{
  "n_layer": 10,
  "activation": "swiglu",
  "norm_eps": 1e-06,
  "rope_fraction": 1.0,
  "tie_embeddings": false,
  "optimizer": "ademamix",
  "final_lr_fraction": 0.0
}
MLP neurons of a small language model. Each row is named by its layer, matrix (gate and up: input weights) and neuron, and shows model dimensions 64-319. Each number is 500 + 25 x the weight over its row's rms, rounded and kept within 0 to 999. Numbers have three digits each. A neuron's up and down rows have the sign that makes its largest values positive.
After each neuron's rows, "fires after" lists the tokens most often just before its 100 highest values on Wikipedia text that the model never trained on.

L2.gate269:467510541479484519506471502494512473504525477508517507507473527476511506505458517518498496540465504457547454453485495534486462478529522518455536485553519547516463499519502498543501557475529494495470460515464512481506461522553504508495488463518479458539473504494501523484489505474521543479521484452509534530500540524447493513525533510548499500516516532455486486494505493523497501481532544506487566430495455495514469522543496470516523507503481529508460514459466529507503475530516485458520516497480532513527496484481524480519511526482513465522461525469468546507521506487494504481537484511504459497478483480477512532473503467516528501514457520506475533519518508530512532521536474515497512549496496517489475508498532510496552493559505521507525484499517484467514491495481461
L2.up269:488492487506471508563520463490508484499520458467466493520514532509476526491454479503509499481508476486490504503504513539492499455579496542486500494510494555528488484527531511557499524505544468519449419530502497474504474500493537491515520509497521509536523514530502508471478454495536508479520511445494508517475507468481447467509527511528457472501489518449480478513520481470504533481503513510514507492494476495515495509550504495507468492490492522536516484488530515506519482524501485449549507490465528536506453493495503489520487540472532504530488514495504545493481471507507491444543468538510498435470518467503518520465495454487502480517451502498522500523550502478477474517511511515473531527510485494466549489496521464521525470463514520460568514497488518492516482479509507
fires after: "8", "2", "6", "4", "5", "9"

L7.gate1020:474505488501516551496511517457494519488460475486538501531470524529496496482544528521481504539502474497508473560516486502505457530541500477465525500503499477479473505490505466520516528507515501493444501500476531465467475472525491442471523488499526485500536527486468536490477471513540487477496491525481507456508507511526476486498495474518534482500537439468535496479501496468462496493514540513514543522491559498479483559487474476507508490502506508511523518494486504512523486501505462459487542513514539482533510498453468489473513474536476461512446501508490520485532534456491475514503480504498458529523472531521488506480482518516499513495493529501466539518477549528506561531458502465470470517519492487526497487514479509453491466530511498509556465461483498489526451460500452
L7.up1020:526539490508513445499473462482492492537515502475500531493498504529463491467496451499506488513489529537528512457508501497553545486487498529510510541440511486501495503497498505502479484474491522452508491484475504511515516472470492498519532540488455481470472500487561485474534482491526500536501501491513527495490473478483452487482449476501540489483489500482517506526541470517444464546490517518494488500450514481496520512481463490528481493492515539494436495503463544499507498475483484529536472496520484538494489494505486495508485491525550495517462482508450587488491502484498499471497494534508502500468535502490512464479498516503477477568535486491477492469477517477524499483508509496545501509491521501500491471457544496485509495542521518519548521501452492481496505491438489
fires after: "0", "7", "8", "1", "6"

L2.gate744:543522501462469532454488472491507466504524507486509487508472487547520546469515495470462509474515511528485515537484518529486477517486548556516470453497557486519490476470551465540518521480515488506502503517532516516513467545497443536479459481516492525491535480525526528538528481509520485493497516494489492496465494485499496503518513519522486526492531535488537509506508477516500485505506526522520473530465483490507522492521489508496507499478508443554508503460495517511465514476444514500513463509522497507459480473486491519540488468470485505524517509516544519493479497463485534462531453485536507487492543495536513488503476514495516493548480508489475487518495468489501489515542501497474509485468500501520512473467518476496535470470480514449489513470523481488542484543476494
L2.up744:500492480489534522540471506486553501580505543520477499473501502527521499495536501516465445500547539509502539519495512447563475543475527481513479496484509433526504487494508510494486519457502515499474516520521508497503489494509463507519541436503552515523487473493494519501516496512520550506478476517494493537482520512513513503457475471498464532464495500520539468499499524516499504502491526499520522480514477476483500519482488504500476489483516520489500503490490485511485540481525528496512494506488459491480461463496504513474501508480525487489527500486482492507472445495505508455504502514538510524506513504504466464479494543532506511456511510520515529511494448454522505500550480479484518533466529529509478488492506516447519499474533511491469502452539485518527530487552490
fires after: "1", " Sh", "2", " |", "o"

L7.gate964:485474438506496507471537482539500510500496499487521451487479503500549505497491514515485523518529517451520516470504533477548484500520523487453498494512514509519466493490480482534481502440497470442500526498490465483443499460523534513511477482526536505461494521517482468487482508495509499495615486469560504500503512522490487505497494538450523508454507522491513502489475481546473509472543537532522487477482511514511521514456524498491515512484528488478500513488481492497502516514495507500539506456477498517498557470549544508514512520483489525511486484534513506478491473494507484503489536474522520473518460502506497504516508492498558466513529477534500487536452456486502498519456462485483547476498525522431503512536472464536515486503497450497505472476478506508485526551458507
L7.up964:510542465491491507520523532530492484489538489512507518513460538552503475469488489449520525494554526494484453476494511528503529464502444451488533515490471516489521506503469566443471531440497525488497519470503469537482496484552502498489479489512535512541510507499491481483531514475510539548513474492500455493490495489451532523526526492523511479491492459509481487466493482477518496475498514502476510517480480479491530459494522499521528503504507493531493494478476460528474532508495524477526510474514518534480508467502497499469496514487502479511512532481516492491556522494481477490461515504469485471526556501490437469520516465517504484409493489475496482463474527478495523491476510508504508509483510521476506513490453517527468504540467472497495503472508479458513582501554472
fires after: " ", " f", " to", "–", "1"

L2.gate818:484529488563482511499518445482500481446530491517518454493508492533476516498500504494491498494488485492491509478471515520465499503473491557516526474485493512488503502508546487511477470452514506520530451500499526508500517537513483495531508491480495529502470508550511501505513544498504498474542513492501557493517510497467529480486498505571470470493529541515523509469505486476500509483482532503490525510446454536474538501513466516489470540500501470535498522510485520544497514492473486455513481498499502469484503484470481530449525513484508501497470504509440480532526472510471515467508484487505504505502484491498531501447477496540506499484522513518484493535487472511518546550448515518486502502470494439466476447477490540527509489481522484534494501472515527498549468500470494
L2.up818:528559507481489517527477510489496476496495496501520485479495442462498501482520482494490500458481478466516473498518506508508548466517530477491518497512469501488488481528487452479518493493517492502502505470489533522537505544495502495479476516467483490512457451516515525479469498521454450407495509487480519511557514504513511503525477494496486467511554516464479528480472525505486494503537503511499452485465475479498435541527520477512538518499483486530538544485508510549517521540488494504553507495522531480466475513478520501496499466500516506514508500526486521543492523501497536493520494523511498446489514518497482469518454495464531497525489548526474501492525445521485471506526483531522489512479523504550544462498487494447517495513480500466509447511494450446502535467498542
fires after: "5", "4", "6", "9"

L2.gate700:554535510534475534474473485489506507531523506530493520532496493537501533455507478494441523504496515525537506497521497501500513510552523535513504475518522506481498482520506491484466489451518538484475428509509508504519480474488510470521552513515465517520440521520485520534515522538543508472514478545464507478491525486498533458471520553522473440524530545501520504509513540468529485485435490507549479506487513553493497506477473518554536512529504477533507500507480477487479510523493523486488526517466452544462507525450488539502510477475508480481515532487467466507498482510523486480519497502481493505519519514542558541487504521500500504518542512495481493511527470524489511476514502459481488506505528474535479510483466512507479520525509508543504467471527491503552516527479532
L2.up700:483515483492489495527470553535483480525488512528489518527520493528485492473456487466493491510517468471513486503524453508526483438548520476503496508523533479494504502528485515505509494483472513495435482493519510481487513548544504494524527519533485521513459481539510488514492517487519452497531496493513450462495515532486495475545526508521483544497473505483493540554517493517517479493466473525514475513487505509500473496465524517546492508529513509536512483526486496508493572523499528506507543486491500526465555463460502501520549473511494490486509514542514522491493505512539486539519524483465523484481539518550504526510546489441490501506496511550462478512546489504501492482496523523488495498505521469518541472513490475473498500536516508530461504534491462513507528495436555
fires after: "7", "6", "3", "0", "5", "9"

L2.gate1170:527536509513454503532530502512508476485498479521494498454477502490507478544530541498511532455462497477511499496509478505470510500500492526461494500518521496510520500501484501495489494451498479499542517484469509503449518520536475478483540505504486509483496524495511528520532490463521473487515491438540453475485492507498504547528520526545473504493501522482544493499506454517529497508514479540507509528504489483499492531494492541522517445523480508505492514491474532519489515534463511516510480515499565473504520484510518502518542520472461494499505516487490512532522473465467493533470466486440507493482504521473525472502488470538531438525509502485444485492466502483501502479490477489488491538462498451486497479487452496472521481554524551510474501523471482488443489509512495
L2.up1170:512519525531492497515541504476534448499552443509477486483508529473565471536507519500507510484456523486521529497495525489465528466488476536458479513511516511512527454482487487499480487480485464519546537450494503511524508535508511523499534473484492528457524510531518521534562489458520486504510518455566489501499501505508490519523509511548509503519493516517504479517537479507532481560510504529488454515492494506481504525501513524526498430473524489498490477497485509518489524511480526546537478532508514466506498518499493484504503528476491496481500486482476515546511496494437497536484496518473500488514506521475475439492511469551499458493528494486507487517477487445543512503541493483498528503492513527462506504507463534446511472562528501485480505513471495484457501548493508
fires after: " g", " t", " b", " G"

L2.gate798:503459492477488460482516478507526501511495469527536527486479494481511480495539510533472486491448518509483439482469512502487527517526497491472487499540501481499522481499500467458484539483483471536529519491484526481493463494534476536550488495502478471510485530479535495515487546507516494462536552541483460494485455510518513474490490561504517489478519522483510484497452497546501495514517447509525509494520533523499492476449486454535492531524541496518515495524470493547486513522509494518495475478503498517512519480509484496510491454477495465489526475503499524518443500531491478530506515512485489554506473466492526461530523458482479471505534496477496403507518508507454481504502525459527502496500508473491504525492520494499480481529487550546516502514500517501494539478524494
L2.up798:506542500499495482533504465492526480479508524511513489533472531503472518540536517496538529440496512450496470511544510476477546495492527478521520552513497449484517502478486478450457499498496478487490493484511541487528489464507526536471510480489463468530489535497490514526467533515488473482498490534517525503452478540509489502472495582510479491471456524485492500464523489483514505492491451519558454514497512514474541502487531543509489518535496517530495531552516501463510514426488512454472495530502533477506489501479518496525500528483512507542513458485459478509481501530489493517477462483540489528537519463491506510534489493494488523501509490511490463495487441533479521496481515496524519487525487481536492498480492453498492497495458543500515483503505462509529482488535481
fires after: "0", "1", " ", " New", " January", " July"

L2.gate720:474470507525513532526505515506469468505562513478533502534513445518496463491476450471501529495485482488507504489516534437522520533507524509548465469467494485532490509486473516542480556496501485495531438491545487486481516520514498526513489510453523488494504463523445508450526517496494474491523543505484503496481474523526479489456478476543454500521490538509552561454526491503500518477507512468486477485469540471462508543508520497505506495451463450545465477493492486548503564480480517477516508531509506469508538511528536495504483480505455518508505477510512501479490510511468493505535451470503485506451460512529553480492511545503514519473483501498492526499486475521467493499499480497506481492538529485519517510551470492472508484530522492550542527513487481531496540485536502
L2.up720:479502494482509531522547509481473487521525528531525495515482493485472491491482471504470458531490492487456474522480518515490553500551493522498527481504545457506498538515498493500487525508503520496504485516490509545523503517543519498502503448481505479527490509468503531525527531449495471537468516493508473519479495539521508494495498483487481571454530451498534510486502504515502524537505534468496497508516461532496544507508484492480512504520530528472529548463478509516533547511486518522561483513507551507489538518438489510497471478503527485473481492556542499492475514540507537470482510510474517490507492526511506533533516511503546510495465524548489508472505524450540462459512483521536546505470541499496511442478495481520514478491492518479506480516483491502488526554520523
fires after: " A", " I", " E", "I", " T", "A"

L2.gate394:537506481504539526495498494518495455493552468534527476513519475478494509512477506473510530457438465527499470499449489497562489479519500483470503450498543474500501470470511535476472474492513500474513450480521560494446540501469526511507504466505488453514484520514497518481516491474472442489558512497487464541475515483496502509522507509491480499477474530494513515476478506518500481502523530512490501494491537508495510511523532544504474444488444492502490522510479543517495518516481533457484506524478526474484520503545494495515485472518495515514482531532479487541479527516536493499535484521485533471496511526520544508504520491477537486533457490510495519511509498507508502496512487483489503479515505497502528483551483501497547501546471511471491512519466478507508471533514554
L2.up394:455485494514504508505523503499483474493505503469501529505480510487461535502501456499518506461482473505531457508461521510542505486505553433491487508508503507471532477506483468507525493478497508522461506481490499483539542509515485524541488475484467463510512477506494458502504484495497487526498483502486487523502502500511532510517505534509525561460506534484478538469476494510531494506527552478502511467477520493457483492511516598474501491496471519500485546554512531508493543518489519489467525486478520481509509546529515513436456494480509492472514517515514500549458522504529506484529459466470529477524565526473516497519528528528479482491471482476465497495482527495496513500484491514445508527527473536500505461494492534493511533527486480501514482462458486492551536511514563
fires after: "p", " I", "I", " P", " T"

L7.gate723:466542481515495522452521497520466499506461473498487500545531500514497496535483502505474516509482501516488450487509489502525493473484547502491487541532498500490523503496508520476460520484503443517472487482499499510518475544506483475515474548462458502509482509514523513490496504479509482495539499485545516485507504509495484507464485511513535468481521520517490514477493513512467516496537493511480495511442533500485517458537518472532517491542470495522458496467498507487474503514471529506537478500495509552481562437489466484522492519510479527552543527511472482485495453492481496486496490494520474493501516535498551515510506489512500441528483491493493504482501545517490506520499490489534514530498482493528512512506516499462535454543509477532466544497534527484521512491465482
L7.up723:511479519525540506549500479500533517506490482491509450486495486487460508447574468495560508505483464510539514464510494518490487496491527490507518513472556463497482481513554442462540448526504518498486490523546537496518478499466463478525521473515511457530512478527521481485510481514507519525501506458493483492462428466515540560516497496465512499511466508476491522472502526467545532501517509487514464529519513459495529520489497506496493519480495534482500537509513509470472469487478512499498497504517502482545504544506523509547484527482507491520500524497453481468515477511466519511483492490505507461512513512457512522523475503478478522491505506537505478512522482494499468499494498491497475478512486463506569483488479527532519495475523562478509522523507473542476472521504470
fires after: " (", "0", "2", "1", "9"

L2.gate395:460490464471445518510530510529492453470497499479559529516499522494476490491508489502467465522511507527489505488516480482537524510506549505536454514505542517512509498516516492461489499487501502479533522537514527489481509482526503482459495517511515493485482529519484476515498502520494460492505493518479450471526512493474507508528487499469552455501483486523520465481461475506471501530474518515526513522530490480529487489488491482511499535517528504504499536509517511494522468481490523494460456496491483476476547516488460475491480529521490518468595461474555483474499500486493464505437525524471501469492474488495503558496526489487476487511504535470489492516512517496526500498476515503471436496483484495512496520488504549479451491523520558513477458554491507472519532542498477
L2.up395:486502474475478492490488455530554487489466511517498479481488504488482491499468514532499459530495463491514477486506509516517526459516561506512477503529504522503513493476519542478509489504495471542458479541498549477490534444487511495464501527506482484508490525513486492526469467491508489512492490510507432502511488492486498526533458527484500522509486499480545485496537535463514512467488503489511491481521511448468508531501475510468490514572528494526503517533507476493478510488501499505460490465471510472521519467529534482504487521523550538494554481493491502521500537480494459476486430479523499507515507522493491562544509485511524514507480492507495502515511495491543527546498494484500544496463546481472507508501506536500491461494537498526468482500489481483480515523481531
fires after: "9", "0", "8", "–", "1"

L2.gate512:522513497463518522549563476441502471531468502511494497505511495495490495500519503538454586471503498501481502485483484486511516516527500522490545487481527505485550482488480484512471504504518543528532513500455542516495418488493513499499488515493498473477497512476505484484480517504562485488523514464482477497461471506493492499500522512550491481535492492487500488513503473534477517478498510526494509497500515492534497493490518492546503458485479484459450484481458555470480457466489525529507474521477517542503533519524517507533541474494509464509499514516515521499528494518501455482535522509470480508481530455470527482458519484501491471496527497486470471493521480524440535504522524480519530525541558474521464498462537491514551477514473504488524526523517496496498539504517494
L2.up512:490488500514499516517539462485496508492475497475503496486514515479521495509495548546513517471507496455436524482445487470499509473486503514495505530500484523495494470509461511509516484527479510565512528468477504521509437483521508511505475501479496489505531519536504472498512496514526515504530540504486524495509497499526496517516538516537485522521474499477465486529453481533480501506511531530475526450524455490512537478517487444540493504500525502449492475494499547494510438532491477497469491525497542541524524538490569491545523519479518451495441482513511498504528511500513492508511523522487488504454467498479480462470510464488518480492542518479486477519526502509517504509443545544486531486530513497548477494438546515489528500476518515473559498510476510489538509490465454
fires after: " ", "0", " was", " (", "ly", "Personal"

L7.gate48:552540473525504485493490506521534535535534492486517518512495540468497491493493484483538549463491511451534523507512510488513480549511515505525513461475503540508550507506473504484441469488523509503537490490496487491440515478529465534474507500518490507488504500453540549480507490503501503486543452478514477497480481473469505518505457467482532482500505482475545489529495480465503445490490525548515463490488521519549537528532496461507493521473468499533511547512504511493493497566499513503488503482429508497546545457475476552485501460474514484500546491478508529509472508474521504475473486491439509457492494480512504482480504491509491515487515497484506491485489516492530512467490501504535453547501480527508481485476486505479482491508489538491486505452543505465471525488511500
L7.up48:502478476503528512448557547550495494558516533480510485472488509526483491521467467454511451495522468478491480467499533475512481546497486501489488499477526501524533484491509528486477537530487519481519485506459460513439493459488478504491498518519464501476508510504501509471533503494444490491526466501494525519487510530475503502495478552470490535481504499485537522497479466504490490460480515525512506501451505514493475494526472532512471515467491506493481514511501500536486501469488453525499468485457486509512503480502500479512484470500507479545518541504496534513495455467507508502479571505502477494484521516457531498516464493452496511481504487495493488439523521455542481525479536539512446483468481516473516476494506492478502487505511498436502528483508499508473502566494453
fires after: "1", " ", "2", "0", "3", "4"

L2.gate1114:487501490479500497519507474476531500470523479475526454553459468505502481500515548515515548514465508468515474500488481516473474502515488520491534488468518499556482553472489473469507522462513515527477502499490520524522517504513503501531503510486504503483456451480467489527508461488513526529565451502474493511508523475505529530528539508491466491505510518480486551494467523494504510490491511528447523499508497517475474534513471494499497542517459478494528498505493479481486528474476485547512481493499503534450484484510491463460499420533495536528481483522543490538531484492469485513485525475438532529489541542482510553500496460498544499496477503481463457521486502463500482533538492464473519527470473472526494525497477495491503471523548489504502473536482483487507516476515519
L2.up1114:510491486454541515519520484506479481492486500464501458538483490452521522495524534533493495508446483479498478475496502477534507497494472533485523476476523500488454527474487485497481516509519509484490534529473510503509516561528511502537464491487519503506457465518488505503522495496496501495532478482480517492527496502486539562491498508564446537462492483465520529549501499537485496495476484520473556474477463486451507534494468491521506515509523484521534523466495495492509540463491489526550477480519516509477507504507473519511542508504487536472482514471526568493507528514489494520522528486445522462519494491473513532473485477515541509471540520521470508494471494487563489511501482493494493496458480450493465525481442529496521489504507514493501488518475464511510524498544532
fires after: " B", "B", " S", " K", "S", " h"

L5.gate669:520539435516483477487537480506497517488518496482492499525488454482492470503457457466477530493522496494503496488524527515527540519478500492521503480496455509485502488502512549536454541454547499514520492491515538519465564518509475484466514470517487515475515511463522514479504513508536545484504504512510498478497484493493468484500528513518488482503490523504558547461513516456447520466471517511474516519449477506493483536501520498527527487526495465495522543516486511474496540463501467434499500485498512481478543480487525536481496481486531500542518496530463514447494493453491513491496486490455522504527489471462530509463465515496501500464510537484467520522482485531514524505478460505471500557481515493489567494493511520491478447476526460525518509496467450484487487502480474
L5.up669:474493498531489467536450531520477503463492528542488526511533495460514469493488488571486522506491490463482497484470511491512531457471547522497523552522487477464492481488528531504481480484492530523448468474462460531509512475459499530496488591485550501517490484505559476455500543535493504539516481502470486512455491494486453456504494506546523455489547500507473499485488553531524498496544471462495508494525493496489491524469523499530503518493501498496484517506496501505483504513506514487520516469477508515460519508527506500513475437484511507505511517486503504500476497498502500508494462503501529496462471542516529523543499530494481470465514500521508455524504562520490530469469496524502492533526520457515536482516495517527496484511499518492570528500517544494487524496493501
fires after: "1", "5", "4", "8", "2", "9"

L2.gate34:500512500476525487540507550479483483544543522563530479545490481454497454549501474469509486488454494466495452520510526530497519490483457501498500509487512509478496503488488485505568511490490512490497482455484507496467469510531520509529470478536485518485477509480496466508505531549482439503523510526477498476523492523514501488449499528551467507484486512498498532515571519525537523534479537495489495525498504510479497497496498492555521482469500489510505553515464518529495532492494537464556503510525534540479542524506515494492538530506473487525515501486451472493510458512487531507466524485527511498548470497469522477501503489500481481517537485526491466455539520486497500506479504487540497503518520515500516497501492493486459468550461502556555500523514509544480524504550497
L2.up34:497487477464487499510514473513519523523482555537521491495464524520511466468517488463470463493509510504501465474473512527533535496505506532464465541506511460488460524464499532497482548459508508489488557513518488544471519519557457459502515519525501487508491488465498468499506475506478461502467485505483521516474484499520541532509486522482546527504493529477504502478540533524496467486464525500516515503483488470532513504516509556510468507532506515532517510480496475458525543495496503483495497497468536503500469550544508448494516461533474501518532493503524472534468488489501525503468465476521469505497515540479476495528514478495477517477495546524500496457495528510517488479516482498507548479479574492484496510493473488523518498493502519512533490510441496502481518498577508
fires after: "0", "\n", "–", " T", "A", "N"

L2.gate565:495537499490500489461522482485518536498498487502484496489505521519472496501505472480483490480483475519538520486467480481447469501492525504497520490490496532496475511539526468507466487451497529504498518501510509498453445517533513476499485455504480492463458498486515519478503526475518505459509536504496524516494533474490512520517496491489477478530507498464558502548477542487512534474475494533535536514497476495530446479496484512458500518433498467526503521461501516518513519543503537466520491520537518451522481507456494515481542523462496482466472531522478526523487512478528508443561471550514489482541545480505479497472479454527508503509493553507481465507478488482494535525520508503523518558444530489522518457497452547480556492494492508490458495506514472538452497535489498
L2.up565:521488485496513511495484483533519530524497500527495513480497515495498458511488467487499447529499485481471549514511510502487516499536499524466488478478545491536483495499497493560470511521509470506487503527540469548477472486498504494508548472519557508547499490522486502448507498497489506494511520531456473540512506518482490495522475420523494506485528473506546470518474495508491515473490518476508583495482548476488475528565483512483443490497537486490507486461506489516488473514487453501488486500455490447525496525474486530518494548459496498449506485508505489485497551470501496445535508541509486483484502519488461508485522467482477485486515526510522522534530510455514465516465494470473478515489500519480511474511516445493539497508445532511470505474496476552472521491522491
fires after: "|", "2", "4", "6", "3", " |"

L2.gate1128:489448492541489515487489453498498467521458465491555465463482498428474474481488553506420500520527491527511477506481481479548503522486509519545511454459491537491526559515476494495498479473501499519541506510478474491461486496514468481482463522532474505479467520476527484465525521520490475516503499454507450541479485509501504493538542520523513494462506525509501533486491496503512508503524490486485480504477481488531525484498505523491474525532506534512514498442496498488453453482514506478500491497525524491519502504561507488490534538494453502508505518487465510505502488466548459455484466487513469509513481480445500490464523502498515472465488478512495499502505524517509550498557483495489499516509532481488480519492496506484524499513490522484537537524473472513513487506516550
L2.up1128:484446496534510544489443443482500459510505501486519526476505497449487471513513493532489491484533499504482434550528506460503490512501459526485508499483491501503546478476449480445532484511495506532495521503475502511495475493505486461475469438532521522505486536474518501488529540494493493512484537469486462509488516485502483508532468551511506512497494517521499500511484497457469473524530494494500474494523497536541514449453508503474469463550500536514489474478488479509448527493504490509501455500507506527547491521571518501469512536472493512539513506463467494502482478477490457491491483444474489492498490500528476491462511470508506518458502471531473485489495517482511553455494507514477493483540485500507510501493516490533482508515484535462549503518442505544523505534508514
fires after: " (", "1", " d", "0", " f", "\n\n"

L2.gate152:517483496494521529531545494520524503500493486544575502491508470479525500515479505525490519460463480495450498498465484487531510490501542505506496455458484476483467520550485488503523515466519518492512486494514532477464525522511510494514519475488489474442490553531541496488505527491513501499499494466523514494474459504505474491469504498496484500482532526441526512464573488529502569471514524532467506509455539469477517507469532519467517475496462504500482510511466489518488494480488487495482448517471549489491541498523508499482497485538509535502502469468516519523524486518536515496507466516516542495518513489483556458534574505533521497480468443491466508488493506521485528528497474503513467514484531534465511502505491478522505468511486540496506505569454517478459503477504525
L2.up152:491502538476543470531509504503514484531524491521531519507520509511531519479490490525503497521490482465423496486502510495543492467481498480475462480489461483528468467505511496473540493461491496476523521496514481489525546483504491512517510482530481487475536517566492483477492502499500475522498464492505518542491474503476517523506469537503495542468459492506447492497545498517475505519534538498499522497485535483458528480503500510455501506468487500471501482538487477476489510483537525462499508471478534499505539491532481506449457476514521521516554514518521491507508504534536530508491501508511504525532493501483505482480531525542472502468458486504522508441482563464487532523512485544542498483493523541481515522527502487528496518514498474477520499540443554525480547474496532
fires after: " I", "I", " cons", " us", "O", " O"

L5.gate935:512500461465475551494523513490473482500478487544486452503498449471500500496491543479511484447467481515509490519526473483489492491486473543508542490482471505494535518483453494492472559449525453477526450521511508494532515468516473515515508451500548522473489467473525509517561519474488480523493503472510512511477501507468510508523517479498499537513494504472524456473524465510496517484501464556513493492487490477461505512528504487503509485555498484499461551468468503494478482494465459499538503481529542492444519509507536513502463495538499452518519488513518474510480495502471491457508499565459512428509483541483557500510472466504466483497462523503505518452512462520508465494503494529522468481493493480463503522494485482526509509535495478509483513519501493468526502488512533
L5.up935:517491502482538471505478492470520538557441509525498498534432486500530531486526505505506487487476485484515526539521485484528489497529525506524473520476479517480483500464520450480491476489531494459548525505488504509522521517497481463504479489520463461511501485508516480477500497512492482486481531443516495493543516478503524511496500543481504513479457539488524485466535477518515509479482551522468495546547495472491495503491495503546490537509484545537496492505537506473479507441490499488458507500535480466502519490551477497520509501500484528448498521476473533491515503506528519524506484474518524523521561491454532539496463473464523511512517558497525474469484518462560531535552518498475509510508496465458510524536495505525489498478504512501442519541482463526449535533510500
fires after: " S", " K", " G", " Sh", " B", "he"

L2.gate1203:525499489505497458480489496483561501480491520524529501501478489463523490534498476466478538466504522433504502517489518504448497489488491480512514474496520509536499502466449476531471467490462531480517504498542521489528477486541501515524524489514520521512480536461476498496500495508505529530546498489509523463507493518498492483459521498519491449475538550538534530517480477495523510538505466535537465508473482537462546466494513489510493444494482438514517477523449541519503533439481513508518477534511513506464476515489531555535504522449510507502519526528475474503512465504479519521538518463482466511499514432509509466508486513479486493506552493512486492496487438451479478518519490507491521495476532503482511489503445507466483498522491535467495528514537491496457466516488496
L2.up1203:526510515519497502541471490531516508493521518520544503517495519508527437516521496519497559475511494478500500476495519496532507507506476466506496509502499489498515520556491505501485529480491482541475472509494501509495513465505466470492498518474468483516470505533504488532518532485473452494531465488454470449522520497493473482503494535503509500469499507517499543511555479519485479506520500489490525515467519504472498487477523529533580508515493510523485518566490498544486535486492529514522541497463518468461513508500524483495472458504519499557488494551518502493513531504459502523484524448434540506486486489525498481531504492484470453507490484544490490495503514483500457500486511504465520473509491527436506484489503553494497504556498503481486515541537462460516493525468508
fires after: "1", " "

L2.gate572:528517527514501564510489519452449508494512468485491448507475516499520500502502529475500515485501500471521447499535526498479479516493513488459527484504515470481453483457479496481492534496550522492535530519524474510491503479505491499473488509491469485475474496430493505500537476471492468534518461466461469506523545484496496504510503525508484499476485533474513509503545481497497516462480501523514532526505538481517488514504504558508516452517459512530505492493480520537509546500502490497531516509525551470466520502533568490503501464467496498509468563496488467497499513459491455541511493491508480502488492510507498517452476484495537460526480491502445496524486496507514515500486504495427534486455528510510501480466467479486534489515533497452475482502503469455464487528479512
L2.up572:566528504525466536491494516474504499460524485478497461481466532509530515503505513465514573513526489487498457503557527482503460462515506463507507502481562508479513456468468469504482506520514509494497553483501501476504487446523492516495551520454492467479458493498478498487534522514515504491513510493492495472501552437484480504544508494542491504506483518496522503530543501512481473475512535483479453523472498509484480563541468517505540518476497491525536475520495473502499531523513494514476526497536508490480503541503546500487499533491512494495473533546499440537523490480459494524517501444463458501520450514487448517478498523519530486479499495498473538513511518510537507487499513458470526515506517521530477482498484545452510485534528490455501497505517495476453490534487520
fires after: " G", " Gl", " B", "g", " g", " t"

L5.gate252:494507454475515494493491471503515467494541458496491513531488490501484473499502482478508523544479458474538535512473505515529481516479481509529500461477514532506506480470493480508483478496528501494490454508489519473488498461574510485516459507506476488520452503557489529492507489497553525472530460504499530534506470503512478557478561506536530513538464516527472445506479461458479520485497534513520528506499491502524511527499498479532528488514479503532522468522475478529507541521479513463530462538497565531529531506449496504495516489501476484489486511461514498521526504461543494528454504493483465493546521493511473523502501480517496492492498485491469534476444510537475536461501494468501454485526492493506458493491489513478495509550441517521535477531519475510526485462513472
L5.up252:437535468510508503515455513503467499509445490477514510505531479489493530502497483480478481484516569461474462517483475483496535488519463493532497514522487462492497523558510493468528534527491518456493525485468502486506506499449504499495490445513530523532541532507511495504529500469473529541439454518499463507458504509482536458487501508490498493504531505488492523465522507493492513511499492489483477475501528447495464512504489498476490514475511523520456554567488477530495475508473556485513491533468492479548501498497463500489528471520479514523531490511543501524462493485535478488496569540555498487460543504490478504517494546502456505517511516532531456496520500449497494482511519525473501487520483536495503510486484501515504506504509536500517467488512510509490493483492493
fires after: "2", "3", "1", "7"

L2.gate894:543488511517505554531494499495479487541499468530504488446490505452516499486538514504491486475493483497480478494465511482487499519504473529515501517492518478496518520537486470505469535495500501503493503509517479499469478492491430498499516488525516525495481497488499533479447548517532462491540493466485489455475510513490489490485447565541460522505492540479532504483514501500522489488488463531531505543477535441474503497509522531528499522542490519486479503498506519505505502463489497486527498528512567478482512533548543518510525503493503444542494467508477510492533521525515506495524422524477523448457494503484518537493492514500474462542527495519452480500505481510501492511496488443487489531484510483507510500519484541473509476538458530478487476571453518508499506532539534
L2.up894:548487556512498530469491473502501499553492469493465553443510501486528496492536521505527482504552501464473488506474535455505511481512477530455509525506503475520536488510492479496484509495465466490478506524514471471515502514519483479497507492496539516514498543532500514514481511492489501465493492509548475475445516511534462466497411543547520544501488552514507463503539509513518487514494486524502497560509492465490482518494492523506504513539525463513519471523493501537530508463508480511511528500477517488492509557500503519520516515459547469494458467492525539480519559560497517515530473502482476468475491496542470499488479498516505483506501504522490507505509509486542476516486510449476537532493537455500491500554486501467493511509501526480486464519447535546450467516466497
fires after: " G", " A", "G", " B", "S"